Weights of a small transformer language model.
Size: width 384, MLP 768 GeGLU, vocabulary 2946.
Architecture: RMSNorm before each block, no biases in attention or MLP, untied embeddings.
Training: a variant of Adam for these matrices, 500M tokens, 3811 steps.
MLP neurons of a small language model. Each row is named by its layer, matrix (gate and up: input weights; down: output weights) and neuron, and shows model dimensions 208-303. Each number is 128 + 24 x the weight over its row's rms, rounded and kept within 0 to 255. Numbers have three digits each. A neuron's up and down rows have the sign that makes its largest values positive.
After each neuron's rows, "fires in" lists the words (lower case) most often at its 100 highest values on Wikipedia text that the model never trained on.

L8.gate546:117181128091098156094114115103165135126150080110133092133158111095124135123111149119115125112137174127117102102132131160136149113140160185171128132127133140095186141121118144154145134127145082106179155130125168152106148092080146108090136140149118104108114137135134166127115115136131122153
L8.up546:150142089135112137174112105086150132094125107148145138186128117107131148131116140070115137096129116153124109146134124165122110158154154176142112123107153120135128132152121150152114161143101145098159160130101192116089114149082146113129147094149135145163159140099137184106113132118133147110
L8.down546:108109110145153099158155150137117152163124111139163141118142145143130167153124106150100119139093059142161166134086140121133151122122084080131111118143100146134088155142117117116191151150117162133114128189144141130185116133142164134151130151115107124140129148146091129131124125090156128143
fires in: "2009", "1999", "1998", "1991", "2008", "japan"

L9.gate627:094140139093141151173077200095152141123123128094089127117155116169120074144115119150144106160134091097164105128113157097069118097109110112099158144131153136166144137100147089101114139121164153155128099135116123140087150159102137118115113140152107116098129107127111095105143107124149133112
L9.up627:090115122110139141120154111104116133101121133084122116151150157157085124101145152148104087135106125138113097086154108102105120158139129128147098159118115114136154113098111130145098134110153111100166105128151152126097111180123172159127079111105133157114169151102104119145074111120141139156
L9.down627:130122099124162150124162110139115154103118128105133119154114104139143134104126147112153121153109155147098113124167137115112143125124136103148097151114107092074146130104080100152103102150158139154153149149153126113117140151083128161083149086106146118148179154147111138140081109121141141134
fires in: "2005", "2015", "2009", "2006", "2025"

L9.gate170:128141127091109101159097104129168156130140116122100121141142134128147163149127126173144104148142109134118111169101105123095160136159095107126146147118172140171163068148098120132124134129133182157156163132141131117113111125142095084086100131112133100113120153170125112140130091096096146119
L9.up170:154059155127171113083132129104104122150135128101161132087117132130113156104121122144125098129108128145146136136139158118189143153138176142160088123105100167092131142096182120187120120097147091139162104141174152114093157118093129141150112140133122137110110128132111084114121128151115125149
L9.down170:094121127120138078136162181101155135115119130110104133085107156092105113114153133091165127104168137163154101163134165103183139134139139130153159129140167132136108105138114123143116111118157127114151159146143138106161104101088119133108152099127140106108139182134106114152135109138099116139
fires in: "2001", "2000", "2009", "2005", "2007", "2006"

L9.gate709:136151152130148114143153173131150158146095125129086144125142096152108127123133145146131093107100143169103155096119102189099141130143134105128074102144131145154161147136125172153096131133099140128094131123126103118114139125150124158108124146144199099133102100177101142119141097168086111099
L9.up709:145092124102087134118081107187066115117122125149123129129132176123129143084099147101197076154109184133123130123123096142070106129164149167165151138130168156163108134104142153156145113132073145141151169131111109153132105117132142167125106160132138101162120106121136161078158136093141133115
L9.down709:118102155132137163128093124106115119164116118137128136120096148160154171074116157124092129139117185141133091138108115127069101154182130110129126102136154117135108125135101098163100110147134137144118150125125091132114101140133102076147143118157169147137079124133117146115159174115120161141
fires in: "march", "november", "january", "december", "february", "april"

L8.gate254:107131125161136108069114119124102187124135099122110118098111101140145143130109138170132128137134193122147154140107107188129131123107128114129111097112124103111127141148100128140106151086142108154092159064142066128109133109184132117088126184121138147126094076139145115137126125155078140090
L8.up254:128105119123122165122130137174118132107120088125109163119148140121091114098162077109119122099182140138106122140089077109106135180133140142152111133153163127164149123134129091163127141114092131098080166100139122132104128125150125103161084119172176158170165145147154137106147144158137095142
L8.down254:125150143121135185134106123121122123122134141101132139103104156173145134084121111114103141122125180131128110126106075166054122138202150120158103089147166132127114162132062104172109157117130142111118145095097117138164094141109121083158142155127126163132121161128131109153159127156118149120
fires in: "october", "september", "june", "august", "april", "november"

L6.gate73:123111123154104117148158112115126107086147087126150137109113063112187149109144167165096132137165163112109083092115126113145081090132100119085117128138164120114119105130131127171107094099121099144145134153159158081159146162099082167141164133149130158120123112122109119125153131142125171122
L6.up73:106154117112155133118136112107111124117169137108139138098090134151143150153128135133082155125170132124118101097113140101139121091117127113135162139127129111139154169134113090153145130158148113121110090136102098130134141100154113139126128135181132135134145145141161147103088119095100121119
L6.down73:143117114133113117122101134149123113143126125153128162141142157147136106114146111100157126119117117113145157128119143134126113118136150122118128139122066138141126131132136145142149135130126142120141145117133132172122108125122129109128118141112128126136125135137157099154121130138139104150
fires in: "district", "county", "city", "stadium", "promoted", "street"

L2.gate350:127126127125133112157131128116063107135072141132141130098159102132123128146128158139101095118111100108125112065151124126147125119140134148076155155134117118129140155089175154107125151110153108155142087113116135128160113084146102180185150181070127113129124136128122098130154109151103133171
L2.up350:116123149111160122078122132156174119137156098130117127137131148129132130123123152136133125118153119137132117140123127127146138084171151152139192087112177147099148141158093089131138128136093129124094104134141142137128099082150151120136139101187128142144122159133160169120117105112080122115
L2.down350:145093115129133146152112114098112105059172124096119090107096186135090150102126121142156157153066140151144128141118150103127125105162148130105136176076110134145174120151146112131128124120141098137151130099138151101098085138146110173152158159145117146166119152140135138151135106132155129110
fires in: "district", "city", "romania", "romanian", "screen", "language"

L8.gate215:092124126119094160134124139166112156082144120087048173154098117175136123107134108153114107119164168139106132091098091146088141156145154127127144132130136138129106121149107140155131110137096151106104157100136097116116120107186131104124093123109143116145122098133152090106145120142092145120
L8.up215:100137110132126136097121109149101120145126104084054163168148126161153139137102127160082109126146162164157108137068127191117106149104175124165093136139165148123113146131113104122094087120077130103111120108123115138143113119166142134101081114105141135189136137139152165141162137165138148101
L8.down215:104162116119110187142099099120089104161123132118123175140143116148145162079117120083107141127138216125134120102100055141034114152204139121122108119128126131127114148144111116154096149113123142110128145100085098147144105140117135085165128144099126171133128145136129111130143163113116132109
fires in: "february", "june", "august", "september", "january", "march"